config = dict(
    head_dim=32,
    vocab_size=1417,
    rope_base=500000.0,
    tie_embeddings=False,
    init_std_qkv=0.0455,
    decay_fraction=0.658,
    final_lr_fraction=0.0,
    batch_tokens=[32768, 65536, 131072, 262144],
)
MLP neurons of a small language model. Each row is named by its layer, matrix (up: input weights; down: output weights) and neuron, and shows model dimensions 0-127. Each number is 50 + 15 x the weight over its row's rms, rounded and kept within 0 to 99.
A block is one neuron, or neurons of one layer that tend to fire together. After each block is what it responds to, as a language model described it from the Wikipedia text at the highest values.

L4.up859:25 44 32 32 49 50 41 64 55 48 52 62 54 55 52 60 56 43 58 46 52 54 70 62 21 53 72 72 74 62 61 53 61 35 23 52 48 63 52 38 07 53 47 35 45 45 68 66 70 45 44 37 40 75 65 34 54 65 48 31 54 69 61 49 34 48 68 50 46 47 40 51 89 73 54 42 57 49 22 63 81 39 18 48 37 38 33 43 51 80 58 64 54 49 58 37 58 71 57 54 59 39 42 45 34 54 50 49 51 29 27 45 76 32 26 49 53 70 40 42 51 54 33 40 64 43 37 59
L4.down859:65 74 42 67 41 36 56 60 45 72 58 70 54 67 50 58 30 44 52 60 51 41 35 63 65 35 46 47 69 26 50 38 34 76 69 56 60 33 53 56 38 49 40 26 35 51 47 52 36 40 61 49 62 32 35 51 41 39 33 64 65 61 55 58 71 59 61 77 53 72 44 39 25 46 53 56 37 56 79 59 42 47 62 57 82 51 57 33 35 44 54 70 46 38 23 38 58 17 40 50 41 35 76 40 76 65 54 51 61 38 56 27 47 49 61 45 38 48 40 53 42 02 41 58 33 25 68 76
Final word piece or initial's period that completes a given name before a surname, e.g. Claud-ia, Ke-ith, Meredith G., in name lists and tables.

L2.up892:35 58 63 35 52 58 33 40 19 34 26 45 39 76 09 34 39 47 38 52 33 50 57 53 27 47 65 54 47 20 70 73 64 73 56 47 46 21 60 37 78 59 48 46 35 57 53 39 39 41 44 61 64 44 28 71 86 48 39 24 48 72 61 50 34 24 64 46 60 38 71 50 33 58 87 73 37 55 71 39 65 69 44 60 50 59 61 69 50 35 32 32 64 42 61 55 52 56 90 45 41 50 38 62 50 34 40 42 43 75 59 41 49 50 45 22 43 40 43 86 63 56 66 59 61 39 48 65
L2.down892:32 37 57 48 55 52 74 28 76 45 63 27 81 22 70 48 68 50 54 43 50 39 47 63 61 68 46 46 71 63 32 27 41 00 52 59 58 69 52 63 37 43 60 46 57 70 55 65 42 61 62 50 56 44 66 63 22 61 58 67 67 52 41 79 68 45 55 69 38 52 39 45 65 21 16 57 52 53 52 48 44 38 67 44 38 59 64 39 72 65 61 55 95 71 64 49 35 33 55 54 67 53 46 48 40 70 31 43 51 60 46 49 43 45 57 59 62 46 39 48 46 74 41 58 69 64 47 26
L2.up967:42 84 27 66 44 56 40 40 33 51 72 58 40 44 36 64 55 40 48 32 37 35 58 38 32 46 47 59 40 38 71 29 41 62 41 61 50 37 31 74 42 22 32 07 42 30 47 54 68 64 73 67 14 45 57 56 34 39 54 31 61 47 34 32 36 39 40 44 38 56 56 51 57 45 48 55 24 53 36 72 41 69 34 76 33 67 59 38 66 77 41 39 47 40 26 94 46 40 49 55 74 67 47 60 52 80 57 44 47 53 53 45 59 66 50 56 28 16 36 64 72 52 63 66 40 47 26 73
L2.down967:68 37 69 51 60 54 82 59 90 55 35 46 47 42 46 39 40 37 33 64 62 45 31 65 59 60 57 11 85 70 66 53 71 52 69 46 59 43 42 44 84 70 69 66 33 54 73 57 54 51 29 47 72 84 44 33 75 58 49 58 39 36 60 58 66 55 58 58 47 38 32 23 59 50 54 42 71 31 51 40 67 43 49 31 52 43 56 47 37 51 55 35 47 54 63 27 48 78 45 41 44 36 49 45 76 34 51 39 41 58 56 52 29 23 39 44 66 65 43 40 44 49 79 55 50 75 58 30
L2.up985:33 59 47 74 36 60 52 77 45 34 60 48 56 73 27 49 60 58 45 48 55 47 53 47 39 72 52 56 47 40 58 63 49 50 51 60 52 27 66 63 69 64 19 68 43 42 54 39 55 50 33 46 60 64 51 54 45 54 43 50 29 30 82 53 63 76 32 79 79 54 90 70 54 63 66 74 30 65 67 52 49 38 17 48 65 60 41 60 79 49 55 28 65 10 60 45 35 33 55 66 70 60 52 64 58 48 63 75 68 50 40 54 48 44 21 16 11 26 34 54 32 66 84 39 46 67 36 63
L2.down985:36 18 27 20 72 32 58 41 52 61 47 65 40 34 31 61 19 63 27 38 48 41 63 58 51 30 59 53 51 53 31 75 53 52 39 30 48 47 24 33 47 72 73 40 58 73 35 48 47 80 33 58 45 44 39 56 60 45 69 65 65 68 16 60 59 32 65 39 52 37 48 29 46 51 30 60 53 58 45 81 48 45 37 54 41 49 69 44 33 36 48 68 32 84 42 70 42 70 55 39 66 77 59 25 53 44 65 44 52 61 60 40 62 48 57 57 74 63 74 58 57 42 15 47 58 44 58 42
L2.up1382:37 47 67 34 38 32 41 49 65 57 49 47 52 44 36 61 71 39 67 46 24 58 26 66 38 68 39 49 66 44 61 75 51 61 44 46 26 08 41 74 30 55 44 57 21 62 71 38 66 41 43 47 52 42 58 46 49 44 60 39 65 35 59 70 48 51 37 58 51 48 55 53 87 43 52 52 52 99 64 56 49 74 41 59 50 60 58 61 36 47 40 26 62 47 40 61 34 23 53 26 36 57 63 37 28 72 69 46 65 26 46 44 48 42 61 45 40 49 44 40 64 76 49 73 55 62 62 24
L2.down1382:50 49 41 58 42 61 65 51 36 42 78 67 56 46 58 40 44 68 52 51 61 60 63 60 55 55 56 54 48 70 44 33 48 57 49 39 59 66 59 30 51 54 48 26 61 45 45 37 53 43 49 56 64 62 30 61 47 44 32 76 49 57 38 47 49 19 44 27 50 52 51 38 49 63 38 63 70 08 44 30 50 42 55 41 51 61 59 39 85 68 54 72 40 76 70 44 53 82 44 88 85 48 52 62 55 44 18 50 40 54 43 58 40 54 50 47 79 45 62 44 46 38 47 50 53 60 58 42
Short subword pieces inside a word broken into tokens, mostly names after a capital initial like J, H, Re: J-as-mina, Joa-qu-im, Dav-id, and also avo-id.

L3.up67:29 45 46 56 48 52 55 48 49 37 62 58 60 35 63 43 42 31 46 74 36 44 56 60 41 60 63 49 67 35 75 42 60 29 45 68 28 24 54 20 29 50 45 55 24 55 48 57 44 29 58 50 58 45 42 53 50 49 41 59 94 37 64 46 36 60 53 50 35 40 49 35 90 64 74 36 53 53 61 71 61 49 27 49 11 46 42 31 53 28 40 17 68 35 33 74 32 58 45 45 61 64 66 45 46 37 44 59 24 62 38 76 42 61 48 42 62 60 50 30 37 53 37 73 61 47 47 71
L3.down67:55 32 62 18 42 49 56 36 61 68 29 40 62 43 16 54 50 85 57 27 39 65 63 49 51 36 40 57 26 34 43 45 72 47 47 57 43 78 52 47 71 62 57 40 83 37 64 38 45 58 23 48 42 55 41 51 51 34 61 47 32 54 34 59 54 52 49 47 49 83 41 43 35 42 23 76 31 60 53 54 54 59 79 52 68 73 50 29 66 45 48 75 57 39 67 40 47 16 73 53 25 46 21 49 42 55 56 60 53 44 51 17 36 47 60 66 52 54 55 51 68 46 36 41 59 45 47 43
L3.up198:41 29 41 40 63 50 44 11 34 58 48 47 68 57 41 53 43 39 54 69 54 41 63 67 58 25 40 62 58 49 46 51 39 23 47 59 36 16 55 47 53 41 56 40 49 50 65 55 48 63 60 50 99 27 63 35 69 51 52 06 83 19 54 59 53 41 42 33 55 54 45 33 49 30 29 44 58 68 52 45 15 13 69 66 49 39 62 43 30 41 42 46 48 61 49 66 18 72 63 55 76 61 53 29 93 60 39 48 59 47 23 48 70 47 42 43 63 58 78 42 54 73 43 55 55 44 54 47
L3.down198:45 52 39 47 47 48 64 71 65 65 58 78 62 48 38 63 35 54 61 59 54 34 51 41 63 57 61 68 48 36 33 35 43 81 46 45 70 54 52 52 54 72 29 46 53 55 27 32 68 30 39 34 40 61 48 64 60 53 67 61 47 77 46 32 45 58 67 59 44 54 38 56 56 47 65 51 31 18 52 58 79 86 55 37 49 60 26 58 81 65 56 49 36 41 30 19 52 38 45 46 32 35 43 63 10 20 80 55 67 10 60 56 15 45 40 50 26 51 39 69 01 19 52 67 58 45 45 45
L3.up811:53 42 24 30 56 50 35 52 50 20 56 64 67 71 62 53 51 40 70 41 51 13 51 49 39 41 39 65 74 62 62 45 34 48 37 61 27 20 90 54 56 55 36 20 61 35 71 52 37 57 65 59 60 09 53 45 52 49 47 49 55 14 64 46 65 37 34 54 56 49 63 66 53 32 50 64 18 54 34 66 57 48 45 40 53 42 63 57 56 49 56 33 54 62 38 34 39 39 38 48 45 43 59 73 36 40 09 46 73 49 30 43 45 51 55 49 64 31 78 46 51 58 60 51 50 52 59 59
L3.down811:36 52 31 42 28 38 45 62 37 84 58 29 52 60 53 53 39 75 23 37 29 57 31 64 54 55 68 45 40 50 47 72 67 57 61 39 59 27 45 44 33 75 65 57 44 57 46 53 75 22 32 60 40 61 43 57 19 65 68 68 81 76 36 69 46 56 32 78 55 27 56 62 62 59 37 48 50 73 74 44 47 58 46 47 26 51 33 40 60 66 48 55 68 61 59 58 45 54 59 60 59 54 67 37 42 49 88 55 16 40 57 67 53 72 73 71 36 70 35 39 37 38 63 37 60 32 70 57
L3.up1053:37 23 21 59 44 56 53 59 53 53 80 81 57 46 77 83 35 65 48 36 19 19 35 62 62 65 46 34 42 45 56 86 60 55 63 70 33 32 46 45 21 55 19 44 31 30 48 34 36 47 61 36 48 53 61 47 44 25 62 41 72 37 20 56 64 52 82 52 75 57 49 59 55 39 72 59 38 59 61 45 52 37 71 46 54 61 46 48 39 49 71 21 37 81 37 54 43 63 57 43 36 47 40 41 50 53 50 36 52 42 22 51 35 56 67 50 59 62 53 57 61 42 43 77 43 44 47 54
L3.down1053:78 53 64 38 33 53 55 59 52 34 53 27 37 45 41 46 53 54 50 63 59 75 39 47 44 33 63 48 51 67 37 46 53 43 43 23 54 67 41 45 68 30 52 53 35 52 72 48 70 63 18 33 47 44 13 36 33 77 22 42 58 35 60 47 46 51 00 53 51 50 35 25 46 67 42 40 39 57 66 55 61 59 58 61 27 47 81 45 63 64 34 65 51 19 63 56 70 48 50 44 62 58 59 55 35 52 40 58 59 58 62 78 46 48 39 47 35 47 28 23 36 70 56 49 37 33 31 29
Word-piece tokens completing or continuing a proper name, mostly first names and places, as in Jo|e, Charl|ie, Wash|ing|ton, often in tables.

L2.up153:42 50 49 34 47 51 55 66 49 55 45 30 83 42 72 53 38 53 53 45 66 27 53 58 44 45 55 64 37 34 39 60 39 61 55 39 50 36 33 80 31 49 56 34 64 53 34 64 66 40 22 49 50 35 56 82 53 65 43 24 69 57 54 34 73 51 83 44 60 58 57 71 64 48 67 63 54 50 35 32 06 78 16 40 43 60 57 29 39 44 35 31 78 58 56 34 64 43 29 60 58 41 46 64 49 43 62 37 66 58 30 42 68 35 29 64 51 42 74 64 61 28 18 61 49 52 38 36
L2.down153:50 29 36 70 42 45 29 34 24 41 60 67 28 71 44 50 57 58 41 54 63 49 47 70 61 56 61 41 75 59 85 43 43 45 46 68 49 50 66 32 66 59 44 57 45 31 55 35 41 37 68 53 61 76 29 32 70 62 51 69 38 47 50 76 25 56 15 49 45 48 28 21 42 27 18 44 45 59 34 57 56 29 64 59 52 46 70 50 73 54 71 59 30 41 52 59 15 64 53 38 26 51 49 46 48 69 54 67 58 33 74 68 36 71 51 44 37 61 48 52 48 67 70 33 44 64 47 57
L2.up910:51 50 60 42 56 43 35 43 55 43 42 55 55 22 58 43 51 65 80 41 65 41 50 42 74 27 47 46 82 45 52 49 63 61 31 29 69 41 81 47 21 44 52 40 65 62 31 43 43 49 19 56 17 49 56 59 59 29 68 56 73 62 49 69 40 73 74 51 37 33 47 53 71 27 63 42 15 18 45 09 45 61 60 38 48 73 46 76 71 48 59 49 45 71 54 34 34 20 48 39 29 38 75 30 43 47 48 71 26 40 69 26 54 41 39 52 58 63 65 67 52 43 64 44 71 85 59 54
L2.down910:57 56 45 58 38 65 60 72 43 66 47 43 38 50 52 43 70 30 47 39 57 53 44 57 08 31 57 40 43 58 37 73 50 39 80 70 61 51 34 62 66 53 62 47 40 48 65 45 70 67 50 45 90 37 20 66 24 48 35 46 38 37 56 61 62 62 48 37 73 72 49 47 35 51 63 67 76 44 52 64 59 51 39 64 45 42 53 42 15 44 40 67 41 62 49 58 52 86 63 52 74 83 45 59 71 62 70 46 66 71 19 53 65 61 53 62 49 77 41 31 38 56 32 65 40 32 51 45
L2.up1021:61 43 74 44 51 35 37 49 31 64 62 30 60 47 34 65 51 68 38 71 45 40 45 54 48 80 61 42 46 54 63 56 25 72 28 41 46 30 41 17 55 37 41 44 51 56 73 71 42 60 56 59 39 50 98 58 71 45 56 35 58 61 52 27 62 56 40 64 75 46 57 53 64 18 58 16 46 54 46 34 49 45 53 44 28 43 49 91 45 35 66 27 55 53 47 32 36 35 85 60 10 33 41 38 56 50 57 39 52 50 67 25 33 28 26 64 23 36 60 60 51 55 50 64 59 32 64 74
L2.down1021:38 65 29 56 52 58 50 50 77 33 40 45 49 56 69 37 60 35 76 37 51 79 55 46 21 21 40 46 65 50 51 46 77 52 59 88 70 64 37 64 32 57 63 69 56 53 28 34 55 35 57 41 75 52 22 35 46 60 42 58 42 32 40 70 42 36 54 46 35 52 49 58 44 83 44 77 31 55 47 60 62 47 21 59 66 54 34 17 43 64 48 58 34 44 58 55 61 74 47 48 98 62 47 73 24 38 54 61 44 47 41 68 62 64 56 38 93 55 41 53 39 53 40 44 55 74 44 32
L2.up1155:56 43 59 33 59 49 65 60 42 59 45 30 63 66 46 26 47 49 46 57 75 51 29 43 55 63 68 81 34 41 50 51 60 40 57 42 61 63 56 28 46 49 49 23 59 48 71 43 45 84 47 74 74 34 54 35 44 82 53 52 76 61 51 62 46 61 32 51 38 74 43 90 46 37 68 44 11 40 44 49 41 79 40 42 39 41 10 52 46 31 50 47 20 54 24 36 51 39 63 40 55 38 37 25 33 73 58 87 64 32 37 46 45 42 66 49 57 44 43 71 80 51 59 49 45 44 52 42
L2.down1155:59 73 35 76 45 52 34 24 50 48 54 73 47 27 41 93 42 57 86 44 34 49 55 55 40 44 50 27 43 67 57 49 34 58 43 67 52 53 39 73 31 54 51 71 43 66 27 39 53 33 75 37 37 85 49 85 61 38 41 37 21 59 43 52 57 33 70 37 54 33 54 28 53 52 50 61 92 55 69 39 65 28 52 62 49 46 91 45 34 80 57 51 73 63 52 75 47 45 68 48 28 47 75 55 85 24 50 26 48 72 75 50 44 55 36 23 66 53 55 44 30 46 31 49 63 55 73 63
Mostly the closing == of Wikipedia section headings, such as Early life and education ==, and Playstyle ==. It also fires on mid-word fragments that complete a word, such as sm-all, cent-ury, Py-th-on, Amst-er-dam.

L3.up349:64 76 50 60 52 44 45 68 44 66 29 60 69 51 56 42 33 45 61 61 58 45 72 60 61 33 37 16 32 52 47 44 46 52 32 46 50 25 56 57 48 42 45 42 43 20 30 30 56 50 59 50 47 53 31 59 50 77 54 48 42 62 61 44 38 43 47 74 64 63 34 57 57 77 34 25 49 59 56 62 64 50 60 30 35 68 54 58 60 43 42 51 79 42 36 48 64 60 54 41 53 60 28 85 32 69 36 49 52 66 64 32 49 59 48 47 45 46 54 74 27 53 58 46 87 18 28 52
L3.down349:36 34 42 45 32 38 44 40 39 17 51 32 45 37 76 45 72 58 67 46 63 71 44 64 37 72 49 58 78 43 47 57 51 55 78 48 71 60 32 38 46 75 67 46 38 53 64 75 44 54 31 39 53 44 49 56 32 32 51 71 60 24 35 34 68 54 53 41 47 43 71 59 42 31 83 68 54 57 65 40 49 63 67 65 61 47 42 50 43 70 46 71 43 50 74 58 30 52 45 76 60 44 61 25 65 29 63 58 50 28 43 50 75 49 60 53 32 49 47 23 67 30 35 43 30 62 77 68
L3.up1101:40 47 70 53 34 53 62 67 55 70 42 44 50 31 57 38 58 32 69 61 67 39 52 37 67 52 70 39 69 51 46 60 62 56 54 50 61 72 29 58 36 69 71 77 65 11 39 55 62 54 16 68 51 55 59 50 33 73 28 63 66 48 73 18 45 46 22 48 49 71 49 62 51 30 72 35 31 42 46 73 61 69 68 29 26 49 40 40 42 49 41 32 59 70 73 40 46 39 43 41 10 55 54 54 34 32 40 53 46 46 56 59 55 56 54 61 61 56 45 48 59 54 48 45 43 67 43 29
L3.down1101:41 40 34 48 57 34 29 72 47 39 49 71 67 72 53 56 38 69 38 59 47 57 34 58 31 53 40 40 14 56 59 50 26 69 58 43 47 08 45 37 54 33 47 43 50 80 53 58 33 41 71 36 23 53 59 36 64 35 58 46 41 58 36 88 69 43 77 55 36 31 45 57 40 54 06 51 62 35 46 42 45 60 66 67 73 30 83 52 58 49 33 64 57 24 54 34 69 48 49 78 48 49 56 48 58 42 60 65 30 87 49 41 61 75 49 41 56 62 50 63 31 47 53 68 78 77 53 57
L3.up1312:59 45 82 54 55 54 31 35 48 54 58 66 66 65 67 67 26 38 29 45 50 42 52 40 30 66 48 54 68 83 48 23 45 74 69 34 61 48 23 26 47 40 53 26 58 38 15 40 54 38 46 74 25 15 19 54 42 68 55 51 35 65 55 22 50 40 39 31 60 60 43 53 49 61 31 53 58 55 37 46 32 72 36 35 29 26 56 54 43 48 74 70 60 56 20 58 74 53 69 00 70 49 54 71 35 62 73 74 56 39 59 40 41 46 43 67 34 57 45 57 56 77 52 37 38 54 39 44
L3.down1312:81 51 30 34 52 44 24 39 57 49 46 20 45 37 49 40 53 68 46 24 66 77 58 61 71 45 65 47 57 37 35 62 60 40 37 58 61 54 72 53 43 63 62 51 47 61 67 51 49 37 40 25 57 51 46 58 57 24 39 62 73 47 48 62 57 40 51 55 47 36 69 56 48 35 72 62 39 55 47 57 68 47 62 59 70 63 39 52 45 66 51 43 53 62 65 46 31 35 49 83 25 49 53 42 55 52 52 51 53 54 58 71 49 75 63 55 76 43 91 49 44 30 59 48 74 33 63 62
L3.up1379:48 38 51 74 63 36 37 57 32 55 19 60 64 57 64 55 52 76 50 62 44 24 68 36 69 50 39 26 46 76 40 53 26 41 62 39 36 15 54 19 44 42 21 55 52 66 52 22 53 31 29 51 96 46 54 64 51 62 24 34 48 67 30 38 63 70 33 31 55 41 41 55 42 42 49 20 29 48 67 78 45 66 71 52 30 59 42 53 61 73 38 64 23 56 79 61 36 55 39 53 35 54 53 37 33 43 61 63 50 45 57 56 27 68 34 58 43 35 46 59 76 24 63 54 32 52 59 50
L3.down1379:55 53 68 41 25 46 46 30 66 36 56 48 42 43 35 68 44 45 55 30 48 82 47 52 28 55 65 73 50 59 55 62 57 50 52 50 53 59 50 86 34 50 57 49 45 30 71 62 53 45 62 65 00 48 55 48 46 65 66 51 46 36 68 60 44 29 70 67 55 53 62 36 60 62 61 35 75 59 47 15 56 33 54 62 47 46 54 51 41 50 40 35 78 23 46 25 45 54 46 77 77 30 62 52 53 41 22 36 37 68 21 51 80 25 59 57 57 50 42 38 23 74 54 66 75 40 53 44
Closing == or === markers after Wikipedia section titles such as Works or Early life, plus mid-word pieces completing words and names (c, ife, ublic).

L4.up1492:36 54 47 71 61 71 33 29 40 54 47 17 45 54 43 46 60 27 67 45 83 51 58 38 37 41 49 51 66 50 64 60 42 43 57 26 58 41 62 49 40 67 21 39 42 53 37 65 55 44 42 58 38 29 47 36 25 59 42 41 72 55 48 52 46 64 58 47 45 56 35 41 60 50 71 62 31 50 69 39 36 46 64 52 58 30 82 53 42 52 50 46 51 55 61 81 30 37 26 40 43 58 71 51 62 42 39 62 49 41 42 22 33 37 48 44 77 60 16 38 61 89 65 53 37 54 35 93
L4.down1492:78 63 49 46 31 48 57 35 40 56 33 63 53 45 43 42 53 57 54 65 33 70 42 55 51 93 48 60 52 35 46 38 58 67 61 72 56 40 33 51 82 35 74 55 47 61 50 26 43 62 38 43 48 33 29 62 81 41 63 34 17 35 45 55 55 43 32 55 62 33 30 55 66 69 42 60 60 48 33 52 65 39 58 60 47 48 56 32 48 64 46 44 52 44 32 24 55 53 61 69 25 33 34 78 38 58 45 35 43 47 59 71 51 81 66 71 61 27 87 63 26 42 24 27 58 24 37 05
Fires on the first piece of a split word, especially "ab" (ab|dicated, ab|le, ab|ove), plus the closing "==" of Wikipedia section headings.